config.toml
n_layer = 13
n_head = 2
vocab_size = 8192
norm = "rmsnorm"
qk_norm = false
attn_scale = 0.102
steps = 7364
MLP neurons of a small language model. Each row is named by its layer, matrix (gate and up: input weights) and neuron, and shows model dimensions 80-175. Each number is 500 + 50 x the weight over its row's rms, rounded and kept within 0 to 999. Numbers have three digits each. A neuron's up and down rows have the sign that makes its largest values positive.
After each neuron's rows, "fires in" lists the words (lower case) most often at its 100 highest values on Wikipedia text that the model never trained on. A number after a token or word is its count.

L3.gate54:564553473467505550517461458444500484598557520488446488524495447567383495519531448576505519478530467471506571511574521588460474573494492509465522487528513402534505487521511536530483569453519445447456530470489515493583564455499415415467473478574492570439597612457533533555513383488532506526
L3.up54:483500475396503452486509483596494533443561465478509513517485487524397598522511435588524532512562471534500613471465502522609581575529452476403466479517455462500530594474560550492584511519555534568492533467512569468432561492449459507532498465451507605499532509427540451543424490518470593597
fires in: "s" 25, "is" 16, "t" 11, "are" 8, "to" 6, "ll" 4

L2.gate137:427485524509532421466504541525454571544477535446546501524531469492433426455523511532557458490492478470503469527371508496598364452448377492490447482398494529433508486520581468488481462427588477460553439535497539485466470468457485561487488518420538474485555581472547518517491525513543483505
L2.up137:618612512499491517577531468581455439545516540483543514500586513440479497490446494469482525470406480517481510513612535454461533507550456499485537543548414403544461514379393523536435442380433482446477554575564507535483530574578480490455460465479469476444554436508528528483559528498531494544
fires in: "be" 54, "been" 26, "become" 5, "became" 5

L8.gate183:509507494498397547517551478441557515620422479568464547494426447519430491527529591524449512544501550502489516604491446507451425431459481505403582475438564527557502478626394497618498467499575512530460557494476543569430492580488467461461499620484462489515628516520504443524526523505502555486
L8.up183:531432556431447565428499522553524549468532452504502516517555485542579449517575485419538540390545557539574475562451435461445466448550461571596592564536504515516544569455560487428561435512500397528463534455435446447512502532480422467510496539466483506535400453661542507516516517452488503507
fires in: "of" 99

L3.gate61:464444491514513550543499431489521528509473517551614373535437488498475531589481527485464563473503514538480594485539539573421508435467498405469526585471520504510440562612411410604550521497495495471573486486507562592547482493487538513554440561457489516535424423491523395396499573488502507540
L3.up61:627528447457565503522472522493513424442504476515506431412471552413464440428384469439496474533480521501459476508458414532438628575501445552497540473571460513561471404523492491405474486520451483515553502527467514564546542467608470447507495513568476438504502462474568473543433557412417479383
fires in: "to" 23, "through" 16, "on" 12, "out" 6, "following" 5

L9.gate177:472503607575511509614484439485480550424493524497566426584494500454557528464554476438471428542453465453482482586499532492549529566516433558476529531526463512532571511511490496562525490486404474459482492523495492494442434515542487512471484622430370521494568560641486521506452529448407490544
L9.up177:414473420511522533397531529471483651464557418540555515540552495395461577525429457439465510384522506516505587530557477469491433421460590537489564473373462510554480505545417521430525483496440576498524505557549439515530556447523480450488454535391449531431540521461443533429463533499430536405
fires in: "as" 28, "by" 10, "incumbent" 5, "late" 4, "nigerian" 4, "and" 4

L4.gate260:597518490411509473531470479510499483499515523560437442629496545501400526510547553490571522384541421475509491591487548454533465542512455542558518550461481432506470430439452592475538477503487515538419501509418517492503490566507500436525509567425547569494557568596477503538467534404457550467
L4.up260:480486487517483520596535551551492515529547543519391494479522581438580530469640598483584449554439421499513644567511514456433483455421423492574539537569493504455560486521557422473580546496557493508435546463498505525544471522430484485550513445490503452487502495497484582554453479510501489544
fires in: "of" 30, "annual" 7, "bank" 5, "installment" 4, "to" 4

L2.gate357:444546457513535525551538559588479470512452463437485413569403467484526456491491525514491493575541544482577550514433580508577574457545484486465492566478541472518490422428524514454548509543493443544479517462529510388438533551511547509438450502552465523388491459497559503516467547420417419487
L2.up357:463497465595504454562538535541425467492447438442544445519481449482427561475504441500412486559525598470587563598452516566530536460576511477456488463499469496504523448427446442528536563475571428602416483432545536509548514501569584452490481468522459536482505432513609542516548551475439492474
fires in: "after" 28, "during" 7, "since" 6, "fw" 6, "while" 4, "according" 4

L9.gate329:525451456445455564533476454553509499428652491548491542601501471454486421541531505538587519537550521433518490552497441453586492505471460443474556498486521606448503563538406557564546476475473469523454461606499561531473466500519379414504552394457586480498503488461512547453434481380492535521
L9.up329:452461478507465480476472502511478449455505507449544530531526450551444507575526516434458425517498514523512462505491573484550534525530513405509489526385571462483498480524467452479426441515511510465445577572569492508522402551430502402419599515569551453554545441510640569502504488589545513445
fires in: "was" 56, "were" 19, "been" 9, "then" 4

L4.gate58:560455541457539558571472490421479547566548410489384489497536521551479562519475566420538550449549518568527497485512476434456506558505485473491537508402531464529557517431490497526544408374647478564552523548568554451529577475462470445448593505543569523529568502613532513477520566478402468548
L4.up58:524440388525569513472520448525503492527487475527484484524543414574526510486440494430544478444445601504485535496513397555501525456533486455499533494459540445570512458493411524365611512443459536559452516498454432579477476486466559451465537552523519620394521526570456464472542557491482524489
fires in: "on" 30, "for" 19, "in" 12, "at" 9, "to" 6

L3.gate284:512492433576567511513442538524448507565525495581419536451580454513526533564466450492446455519450574440474600517469444516504598558499518459452397447425568514499528449554532465501459484427437432427466465535444452436488493476515551531514557520440521455571553479501446449544419429437581528476
L3.up284:463532526549569464471488482509551445519495509554547410598442482475495506435469475456539460462531547508448601524492528546500544544466553474488484610614537397502497497513507388500578502528493474427469553464581494520502448465476527450452416623606480510526413458478483519498383541488474479510
fires in: "she" 33, "career" 13, "he" 12, "life" 10

L4.gate119:518527496509468491464551492415479519448518576543525471426465462479471512459508418462394561428443530465451545489444520497588520540396521501555502588423512504499530499358507500491493470405588480561519547594574607486501526550500491530598494430422486483509406525379448517559435508485387456539
L4.up119:602444523501464520465528510484522552536419493598497456455537447458474446479522484451521499505474538451568438559499561367463525463502454562575548522454463466566471479599524454413522519494545539499497452545578578565409452538522559551614501586543492523563533489491516549564492445420482404486
fires in: "may" 14, "november" 11, "january" 11, "february" 7, "september" 6, "august" 6

L7.gate151:446591542528522566540516382504352495532460548524527408507540568440444416542550417444483532487464409542463462500546449516459514606451528470505528533564605481544468522527514455519429580569602461495506473520494519484521461461540451612506542491532439476501537395605583502471498461516468555518
L7.up151:405575526524583592539501541455568490433590536520527508533534616454478491496404581564470514471493497522438443535603453438451483479432528520517535466459475616439534529487420525424517467536562461425490483557484528479479418523520491624459532559478465553558549457577535525436485570564378511505
fires in: "to" 51, "by" 9

L3.gate151:509519539457535503590488524512473576522433473471532546491485490578413503536549504552481444579455510492544500541516497503506475483475452514474435493438367425484427472555567527477573431437559498555575495507451500512641484412526544537523491430449551543504478578545473472453503427446472486543
L3.up151:517536515481509481514421496439482559520461547514425471528498475373479532581510520515455433574475547459571526475501429439481416468423490537466431501458440418504465587535509583500512416515504527485531485494504448527648516472507520475466435508433530449513488522516435509472596542429535510512
fires in: "s" 31, "league" 15, "former" 10, "country" 7, "women" 4

L8.gate115:603455446587550514501579513424592530458491426536495565490539441482488601519456524466538550451475558459491550468578515533481499374456463526564512546472532495493498556379529488562486536485502523480519460566520559476547551519546500454477492606453561398522649470483512493565480515479586529487
L8.up115:503442463527520512520559497411623584484430524514507498492507463545466613480565566397479460506527552493577467493502544514521491408454451514539509544378452537514531460449496494626494456484520503525556446443509548470565456451509513495580562534482479548425501415536519507580452508612476444529
fires in: "on" 52, "april" 7, "may" 7, "february" 6, "january" 5, "march" 4

L2.gate125:416451417563586493539524443477422562597546454500534442509535498533459536552508571485487505443462502483517601457486557454476465411484568422486483444468525547470490465409455543495471497391550520464460497536482515396491460499517481581443493592548371535488544570590502554401438546468500460490
L2.up125:455512478510477395512528510566463417542494467528490491549561503481555495529440499492435522399544518522556456518481453479460495490477581456513562559499493436560546465461404455507498563487509559465498420529575490533544586550523494457482442511578404474571479439532501426475417518492449508540
fires in: "to" 37, "also" 8, "must" 4, "although" 4

L2.gate18:503533484548504443547419491433482481519477484609475536494476519541476454469534481485410512501519529493549581495463456501493459411498466483552490411468627505371517476495468502499558445538492533543535425526418451501545492601445548603442429591469391450609494402490502586506500495453467488458
L2.up18:582513446476486404524400530526476456582516544528417481448467584616473456574471529573497470513442487582388489524503486504510492551558490527519491475508503463463535454476550522454470509460485452446520533540444515449554454508467499576498514624553468513430457527576539566438546539445452489549
fires in: "any" 19, "another" 13, "every" 11, "next" 7, "each" 5

L3.gate55:469512415567502501548475507547386457512436461530424517462485424592540505609528481494401494427505461481470516552489473408516498468430458566479523535533512583455454522556485521380479458413527445524497509532449513546483485472555515467502524434569542581455440523548448552498501513571528501485
L3.up55:465538473517463465427539529509525498539468493414455443461545569561604573492550453574509401417470515526507561537501541478457518454444498508550482543414559515609522446590501457524432565410412528435483579530444401571556445469602467480480576573529540520565537484637445509531525490531485563570
fires in: "also" 34, "not" 24, "notably" 4

L9.gate340:541451535551541576444519445599410476506510447462508575585541447589464480530536527483472566498508422519582589611520477493443424476402492485478512440507461447411494437419553601495526540437487463534550580536467411456481404508446451436513499505538541520588546539504505446498590472468549491542
L9.up340:455559520483573448552512462560451520428542453467485516484471474481443430429540535461495480485567492571538547508432458454481510547454540544486563517611457448518493470398452522445503477514486500502519520642458577515424615562405400462460533512512510556462472557502468528517519484461527505603
fires in: "to" 24, "they" 18, "he" 10

L3.gate202:497537491511567438499550452530490571502532528522423389499477485478517522473572466502586495525477594509388465523499439537540536412507513504495419497554534504459550395467427447442448505525496432387410556533559460460537514515521539500478558579525477516519535435520464382503421522459612429536
L3.up202:489463488516486478464594512506533479468516541514577385492468496516507532516573521589602472492489502448484499530583446449553538483502407579440503478492555464512448459461479528458499571528521369438369474554518434522543479482503473484551501527502518523428468465520518533451533551432550521481
fires in: "after" 16, "however" 13, "there" 10, "when" 9, "his" 8, "but" 5

L3.gate325:527469538497480602516506425486571639618553387488498562553480450506539603432474455481437483444477490474538529533507466568523481511509459538485474474461480469549493484394545528456509421512527467611548492473491511448538501565448455483338465507529478489502534621540480552613528537534443501537
L3.up325:551449546435505546507555510526530558549506403504483565461444466503482523532495431486475572506451399560530433423577515542450464565536349573483569579539471527519476534486504562641484453463501443550402479430489597500480542374532477454501564429440457531453513525485422644469545420516489464598
fires in: "aus" 23, "league" 14, "ireland" 7, "tennis" 5, "england" 4, "iran" 4

L2.gate250:529582551498555574472414549502467531473550545537526552484536547556493491503503506636518636487505421505527519472456548505545546588459440482493535387417499540555492540474461577500575477476462443548499552562492536537556465481524552500566448458522578455487504499583503499463477527456553524564
L2.up250:447496577543494505537488530522451524519569453500544468590505500554452473615472441549470519560468463582446460487489501468479504512485449512481456605493453501531565394524419534525592280489497503561433439520406484513461445515508433485554440557456543484492487506559536498431506550432508435427
fires in: "be" 34, "often" 12, "later" 9, "then" 8, "now" 5, "been" 5

L8.gate346:502507424573511509469502438584460481474507521541443494447462511464496556434489492552532530519498433545618497456442467497503536476479428448495529424484548482563532449493498542525373494476533513522503489456465495572505556454575394448495531496473432516382488486506487511491524461484564429501
L8.up346:474498470596467515552492600465555498527455538465484517494557547524484510595581488442525557523475398609492529538567502537602496503567416563456538559490586513580523506442489579364523502491602548566542511479506405511563499506569535529435493531518592484510509578439444484460507494490482541524
fires in: "that" 47, "which" 35

L2.gate81:556451508429494480452473529484529386555493520546370551517524530573512480529584540486457531580442519532510529504486518544491503482465457542457486395439451555477584521504485522504507577586494509491445545567598510406445571506466493495529568516442503552519546553540510418422500584519491518567
L2.up81:504547457570408471547435663517488437485520532517569506461433572514415470493533461482482501558409565549524496480474424497492414479509574581579436502513473472399495482454431608436399441487523484441442471487548526526570587547509460486469491444429521506526558467393511507523556585530487475529
fires in: "he" 54, "vowels" 5, "hearing" 4

L4.gate193:433496474473448525523448540476525499590397467592486555563590502536507551486574405427482473446536490457550480523537441419492484479479534455444528529487508514507546517388440482513517504559469548492469489607519520553491507459491463491511461505454455502541495464548414458574478473509490538583
L4.up193:428490554590512534533494466559477531519500444585460544555457543534455523531516492570545479544430506584528585407452540453519479446521461465538527524512516408538468539403492466481584519458551500443536483481496537478512562458479480586481476676613504561529496462586428490499525414542508535424
fires in: "of" 72, "the" 10

L3.gate274:514531558465553523533526501526499472528542533398484454495504600491493471443518528461464429399552431627553491511524545438606472492507474502561425544487455501575569556451514449467466436469571531480560614542572576484410466398463505520469459577540521469451510599441486514518512538464479534485
L3.up274:479510559436506553461479480535443443494486510464542446489567629466505486394492562474501432505466455513493500494545593549619418536446462430483433514566490458560556475482534435598561574400481553440430517477502514506437487467426447534454559492485484445360546584433411510472544543522536563500
fires in: "became" 12, "on" 12, "as" 10, "to" 8, "appointed" 8

L2.gate339:528496492583512479488492514526457490459530510433438577546599513496481495476533469502500470495629515473566514573470580434469430506503422569528570527454504440529509476488509508565480511532476508459472509538508483499482683574499517485472604462602534514484519554582540514524540578530608454567
L2.up339:513531503535539515568488486497479505514504441485396494455534553414531535538491592498556530552568534453518483472506518489498461491561516564479515563405499534571486542508628488592507480533543516442518537488481488432529535558490529480494475487543522512486570525481431491495584453551556436531
fires in: "on" 46, "of" 12, "armed" 6

L7.gate106:484462559489581518526599484582502565475444436375460462564581504501534533459534621502486454531437446560483592610429545515531446503420457556538567613401551561492541511478541498492478452540475502475583461498528471428453478488425493538470535522451456514467557455450534405479491523574507378538
L7.up106:506530555569457559497485465473463525474535574524405469512581570515402506503551494528575445533448466567470619568433432498489425580447562426516545523581547605475540412453396461484477475530569533508410552538457502474479446520545458465470579528503486577497474465479496499429530386621530579497
fires in: "of" 44, "to" 32, "by" 7

L2.gate299:546562544465496496524478476443466493503506503530565499521594546513454503529513466501586394496449438479509494561467445422501435526498585437548484611517525418559520427430524563470612424442550503515574438564602519481583405502473539567468431431460514604512485469538576454475434548506476456588
L2.up299:483539446451376492521408493626458496516563644492459434489557486537503505449599436505466498453494480482496527498486527491533545540479550536474569620404457409502497484422558573502484505464561532500484526560470582468558532538488514563443516412526492504499528503483537454500491494514527476557
fires in: "not" 29, "t" 11, "also" 8, "never" 4, "previously" 4

L4.gate70:511549513497582558467533538538527538563499578526422560429515536521558512485507486512540445480521419495515447458448542471476520409427482453492548522453434504557537489460413404451529460487519481499501517484485416512465533464456497502471564427493565481472550460569539510529498543448535571509
L4.up70:471576577584512562520531508525475451479578561489519525512471559503521519456500498457431531526528489494479617422433566533556476487481426548515601595487538544601485509521572546467445517547502506436466588509458457565531625487418485545506490445588472522475522535494566454501522513438607525506
fires in: "of" 61

L8.gate158:527553523500509484518498522503462456471437465541530518502430432496449555452489469457468473512620473539478477439546538407478482542482464490468491526468447482478522400546444530504543455561465516548559475532536575422499502482529479496461512451522640504407463539528414572445507510527481617588
L8.up158:504566443526479551510532493590503412552455485454481566474535479493505448475508513447529502417524433379507477549594448584531476455521608547510475487549501486484566445408436582461431500520436487543529440466494486507477489596525519482555539407505458512484524432577500382498507535443486517481
fires in: "not" 51, "notably" 4

L2.gate382:461520465535481547472536477491486540472558471447495471551451416500489476460407565498480506529497602443562492416434533440450539521534416513493477504472598414548500490497494446459442414559473448510517547520539503482513532552464496517498492433481559577423546502505506519555482486509469471526
L2.up382:456531556548528472513423553476475539538569486490471461473543474567524526540461460471514427466529485531455490472497465463462412472606567554456476518476519511536623511429493399446512476484554483546553483508551460502509555509466363508430539548522559623554461482524439456505519499557393406446
fires in: "of" 84, "for" 7

L4.gate118:523545496433536444545480492525481530551485470540527555446425512510557576505482474482501332505515500475554557482619457511455428413510381474504631485516466434499547541445464575594538518474518411500499499569537558474501506514453508451424460510534513486519481501462536534583513468519557560527
L4.up118:543530482492553523532448509501445441504430455561440531535599537524600525514528507470484458450508499535492591410576528503474440601522430575493526491509555429478467539502509586541548487409476450503606515553522409420554597440528467458513482440550474558568585487461521540430509523512417467492
fires in: "i" 28, "of" 27, "loughlin" 4, "1" 4

L8.gate98:463539506422444545517467554522497398519480549496471487559545478471483490523509446409489442516425577528533504503502456557539484537536415438444492411489499479587539424556533487562444458471549501569459535513464411510563516496535419506440510486498537474477494491555522508581391501467498412448
L8.up98:422476437499530463441465536456543469526549508446456479468538547534469482501583540446533503554504502538461422414388581434437474563475523413539472542480603478478524515432544530476461482520502527500501572545489460582474471391553476485433545425527461459466510487526399471507492511465483450522
fires in: "at" 18, "in" 16, "to" 8, "near" 7, "between" 6, "of" 6

L9.gate107:480501497458520489479503556512442434490515527405635523624488513457546547446493518408489530538656504496521478469442615407367524553411464574456426493473554559589525526540514411560453568489625519444534529532466486517479484435476439551523496527459525463482500501490472526504528504553588432516
L9.up107:450536484557492507447436511411532412534559536508396493480551424393551524526559546424442455557477603561518569488485571504471546537503472564382533565426524479531521494502453508489564573439425418513485486509493527562551545560491509508449423518478475517505516494522458546467498454411518501470
fires in: "of" 14, "in" 13, "west" 8, "south" 8, "east" 7, "north" 6

L7.gate183:506547472485499529523520474419509494465498478501398512663455443553482544526445442546524491509587539446467548530543568409465421525569540512461588445511530502501627475526483522559641481499515637514393502508521473573491453528473457501499453513471518562450491410507448597387511573462452585551
L7.up183:478518550510557501453475565565589499568506539483478468542399424581452605499464470529488444465554542637487501524544551511600427421509512476551545499445534517427514567425478542441475580502483604467481438502515490513457509550415446492591429444513529559468504551533525451483481471418510587567
fires in: "of" 37, "as" 6, "at" 5, "college" 4, "league" 4

L9.gate230:475485526490497517549495495511458499534458487460467577568515450508524550530489419426418582579451501481494573539528536490526507533521486465375518467500416473449452485400465545492493422594435499407506575497497481468530455419512409553528476527429552534575529493475436591457511501459399544435
L9.up230:587629514418463564494500468465509580514459508477562542478549473563512460510492462374503470527578507569495532490592467607586379493439441511579586529580403556445465550472485395493445584501511540538532475499539505482471455450427466585466460457518518571471546600539503544463394450509527521504
fires in: "was" 57, "is" 22, "been" 6, "on" 4, "also" 4, "at" 4

L4.gate345:550465532561547498558509557502453531508487495573485460494555428446552457571502399591482382538559418568481578466532536479519498523464524433487581409506556497483499381455548679540542518435493447537510408514430519465492483443487496556476466483508540527402476487589424502509454501513445541499
L4.up345:546545522542492490522580580500499531487570511545483484497457453417600455489512501466474483500471480506507429449478457528500402442441548446507490589443521487485502500475425573422484585515443592522502520487468443576575465631527451481465393476481539491474519509483394425427469550406437534495
fires in: "s" 51, "release" 4, "of" 4, "in" 4

L2.gate60:446531541556408476494482590505408451451492527505461462424521495583507496481504491475513432443482539546485444530470518516529527449501449547545446542467455496485494489526516448441462499548459467494467450594472435504560577590568479593404456475439550474446527562569459476459545515481481488506
L2.up60:401585525514489540541450486554500490458544544495481537496480415490527500486484446574529561530385487488400565523480537480446497402435461511479550523430449579489483498576343448598474473484397549515532557557541520533556451502503448504506446530478556543567546587547451537357438525394492496517
fires in: "be" 37, "being" 18, "been" 12, "distributed" 4

L4.gate142:477493481544623548531506405538562427541538523561521437421532560505553481472559539487587494453453497606491537427612550541444493487437496439509508583533522492437516503501525448516483406483473541493420467510537492422516502502454485438395483417543549568476499574518478443455509573481515492483
L4.up142:432515525550479434558430484516440499463479499441371588461556495511445585425501491460538437450484548493602446453445418424475502465481550542467481495464509564500515482498491611515617428416498490548529453546511538409423491475481451506533500531493528535413557533448504513549551478461467479482
fires in: "of" 24, "to" 13, "from" 10, "with" 7, "amendment" 6

L3.gate23:520514489516537551527538522439617443419488395553478493468437517465554529547588494443519413416484475546564482487473555380426524484506497488538584494454474410538566524494471494488524492444456482558400588472446565539492523508528441470426531528569537520479438474582406599460447485512571580526
L3.up23:396526509519566478577479471517507499490475404488476513539533512452523418558543463437424555444467524470535480495520484495488452399467534452477569451411560473538508612486449542499469499529471568566423501545430456524579456528510446463453418482473558455527595352538448552523476501452520559526
fires in: "of" 91

L8.gate234:566586502476504529443492545509394481527539453478407528503588514497466520551483471419445505472512423461565528489501549445540466554378549468550470619505360535481487439535506481602538443535505478389511542616532578444511502528545420508471435402466511499532407507488513493428381449553580509570
L8.up234:474470480500567538507570546601442508534451567477544601496525496461490498480566568480501454541462480514464531489495536519500609509550416625543484473462378438452440386567484448506535476576475475562388533540475443358507483443477495537495502477500517507591444557536602520502478507445555541550
fires in: "was" 26, "is" 21, "are" 7, "remained" 4

L7.gate96:489415513534554563569483531546401489560510520485517502498537501508443455498524521524530478561507486524554608552465452534473485542466536549463431524474469455477466570596424463406495446512573433410513471578390506504587474581506513477553514492553491464459405446437484495532455467429502459599
L7.up96:556442420448483453475463538564490441483521493449529345534510449475488578460479510503526405507496493577578573589381438461513472568474486517454497512471495538456468483398410526580489518436542521406489543521582564457466524476510465588581468498523512566543529508428459474536449467399501481544
fires in: "has" 66, "have" 28

L9.gate238:495521499487508540509568444527430561581488502450562523602507408564574495460421517547499424463540513552476482628481356570465538464504521532433436562493500539556504512598523556499506523479524577524500481459541502473610533568498531538442402553511526530411547565477584439484585512601508497581
L9.up238:443453458475569610469528467413530495628545455561513534457600470576492447528556439573484523479494466437471487583497400441445539520470443517460444511525503550536507454475511650511492542518461474574516504473538540539493485611503500505527487391465528429419543520519520454518460485534506461501
fires in: "year" 21, "time" 13, "season" 12, "years" 6

L8.gate370:527497441514522516544513544476549544496520426445440514470577449518477380508531501543649543500521518595519562435488550475486503493516618542517436489444568526519479453487520417573369557441476465451479552543445510479463500551577535437580511449584488545524480444485498516448399463438609461542
L8.up370:587521462575479472491593458485588443419462496556471475471516441538523572577479502512471409521450429455617527482387472589626535361491465518471484504425474584552498456531507562519508510581521521479532490599515487486507497526494470521466526529493458585380473481450434444473558550489485485579
fires in: "had" 44, "has" 28, "have" 12, "since" 8

L7.gate41:483522557502461475523492449474415511506536484547461607576453481605432519584467541529482508426430505504573425549591376500552476544522437449529478537463422479466477574545486511515477514467502466556496456599597475501493500515453439453438441507452550498473462460504550546380458448547411526585
L7.up41:566461510529521460522461551572477462475537525470520509505509498477478419489563491542412459546541443500444494472467548536552541483470482502497538443516404591435516401573457484617436453531478467494414577462569538522482495542500502528567469489446594455497478518510462481427487553530493543479
fires in: "and" 27, "was" 20, "then" 9, "being" 6, "were" 6, "or" 4

L3.gate350:494500484493470488498412514417478465478473457547482474395423374523579513469561454561475532510439535476616458471519412592540510514409410629462499538409521482527481471493483609473512427458428504469490480529402434511416616511483457489553536481452454567531492444415469541541507518540457557468
L3.up350:509584461491475420528444489503428473542519515595547430452482493561478548481516603425512468523469494511493469492539414524511612440471535598452494549498441351477541513461462553398559442579474466442515540585511467528538513490556461548527537537428467543513466430491502448556458471533517527514
fires in: "it" 56, "ll" 4

L3.gate33:495528469544566507486537525550488444544439536523487528592498487377564486476581486529417561536544481521505494443530528480534471563394417429463539487462524460437495537515491585568454565474585540492458497533541572419476430442487468488400422497515520490561518485457528499470501488506603541543
L3.up33:509531443514531622463388555569513482513452456449528502520537524469418405509545575504460501457596486521486502512512532446599421516479454497548499496478491459465582575506576516426500488533513457557477497575541546435395493408537358426486575470526531451344589474435479496535512494546548496544
fires in: "as" 39, "it" 16, "called" 15, "ruled" 4, "him" 4

L2.gate292:545433494549528383555498537372475498527500483478508519594614534504477537496480508532468461520582544458505473497533545369505475488504503517444543494437560557479565390496474524447431495501416524423514599512536474511495476488476530500444460562536628572399571537554549552577505508474554455492
L2.up292:444471429552589538561466527470504493490543443547474531456583506420519569448463495486506501455569521379518533568478523474463471478525410471562582448449596380531520530488502552457502509497556506475490481533494465419473531525516480513401548431604567531463492462530512591497539490507552395480
fires in: "red" 17, "blue" 13, "white" 9, "silver" 8, "upper" 5

L3.gate238:507509478496489519391480456436488513410463550498485459497521435508570563541475444486465500532508485469608553528553457514509573454522473436509496526481514427487523520548455505465528436596438461432550543629527423537523539502541496492559543417479593521508436435494407492451562443517425483557
L3.up238:554439537467590419481567541511433426483510484475457569573493511519481451500560483511440432492439424517512457496515491535472569522497498498504533608606474439406475476416416517407445507488532482576456514468512423482584514428555404554454479495483524462475455532457480529541467520469463459516
fires in: "it" 77, "much" 5, "that" 4

L4.gate19:464498447517552521571472526523471596545500490504549524524537552436432573554512483445552461521464463437473408527546428472393541529454524431481508515474503467508403445468513382442453513480470485528516546601605564452530584549529511517497451550450430585536481443541558570443492463449481446593
L4.up19:369547480397524536484434447504468474444537569461508570555506395592511449558527476537477406504499493489454527481490518450513473502570437465519472471452476473625437504468509528463490425479446474490483485515511476508511564431468449411569517483532503423463476506557452427414513433558506547442
fires in: "was" 36, "is" 16

L8.gate201:651438472556478462494459462512517501382404481488535427594503517521469505454515521512431499576537485576529490538512450520484518451534501533472585548539478554563504443476556448426503535437562449508509446537531530560411443540445542523599475435502481425569439497546497482557495563544504515476
L8.up201:538568459560480480524563594568492456519497461485444437493451538441462501500464561502464457532541412504466444468479515605433490482403508498443570447433481587462518556537488417478494530493564483492462461431590501457419466363478531550479455547524520475478495558484461498528580561546555419506
fires in: "is" 24, "to" 23, "with" 18, "on" 15, "in" 5, "following" 4

L2.gate370:602494459535499514572477509525464463548548565505469484415510504479430537516441456504583565483518366525560536507444563498507542549420500454533518597531516491496451441466554533464424453533505470505527519522421531471581478522476541511515534551444476476557516560402556473475451471480521429468
L2.up370:578426491569489559484522567542554503533529497544580445522501443477494463461455551494525507499480410513467527432463563515495430510471509388499489515496577467495494505388494490501464532522484493439599543439488496449584510509592465538530457515537371543438409540529437461494468523489545472519
fires in: "has" 22, "made" 12, "gave" 11, "have" 7

L3.gate2:575463523508523469559473560468490484497489406544414431443455497487525499527492485453501582486503541535521434478553529514501484508439528484479491509524372530537614537482491496568516478407531421480562518506533437545518561437535506540478456503526518458531502419489536428543459547421547530513
L3.up2:465402472485508513471528449400470548500552450538540369481535406545531485495476561449559639553466496527511476467424444521579467455513536537448498547536484440470442462500483498516446468496479518439500427524556480527524613486536651548410484556573462426485530482460595454518525557512538490489
fires in: "part" 33, "back" 14, "play" 4

L3.gate114:532455429530407525577523491526511537489444490506514534466457515473484466500452400393513515508488504427554491520478451548525418496627528530526497468447434542476451578453581521507461533563650549557483488533467504431486542557469428581472529541461501606469505486550493466491566471537528477548
L3.up114:524512524669505482489508537535483534423502396511514489464415600607529504489500438379527539524513542542488460513517547482392509487527516563587518474547552470455591520511492564414468498455548459459445514544479420566495542548469496408429593488602586475532487453513457570519519567462480577410
fires in: "of" 82, "result" 4, "home" 4

L3.gate199:469417489528438482512461457496485546433407496557513513528549513408508454427445521510398514490488536412582469486459460486404540451445466451529448495446457454430490604501484488423527528474418534439512524465541486518485515620471407502480524456469520562558546446552539502483527594531491521407
L3.up199:427541448525588520541537493496522496537506501433528542546466474553513473468459492592487475541486502459514518428584545513552474484483509505467475469514477509608491482477456584541524489459586486447379465571476542465481524439490455423375485454588514561380627547594574509528497433479509456532
fires in: "s" 100

L3.gate126:459540545491534579458491501556526488526486480545545558546514474465513577476500476551439523512437424431594573442487524534507554514478465492509493550502495396541437501516507550434498395581516543492563534559619446502450527470537465412566556468453576531485550528531470515483460475577493581496
L3.up126:542518514459589433507525423525594516455483541551438466533492492478589458536439500494437566362501522523555539431570536615449480440494487438544494499501528409503479585424474471536521533489483512494489546503537433622477505518481442422564545492584553493575445534497469467485485470426446470543
fires in: "film" 26, "of" 10, "game" 8, "album" 8, "it" 6

L3.gate183:464460488550541492483536467583392502466425506498504516528471552571475417586441483521432458533541495481599529431568521459462499505609424448513506515435502492488510424497503578505480488567538459591516541494478487490477464452530478483464500523512521504501505452587477603519467463533493522542
L3.up183:513542481474409426476556472525514486558453463538490530513536453505528533530524501463517473522550528551420455504439498514547537492506518467514522467456501423464555470489581508530482438511542560475455495521587528470510560431513484507541538519432501469550438531441551482477461424478567428464
fires in: "of" 76, "in" 11, "for" 7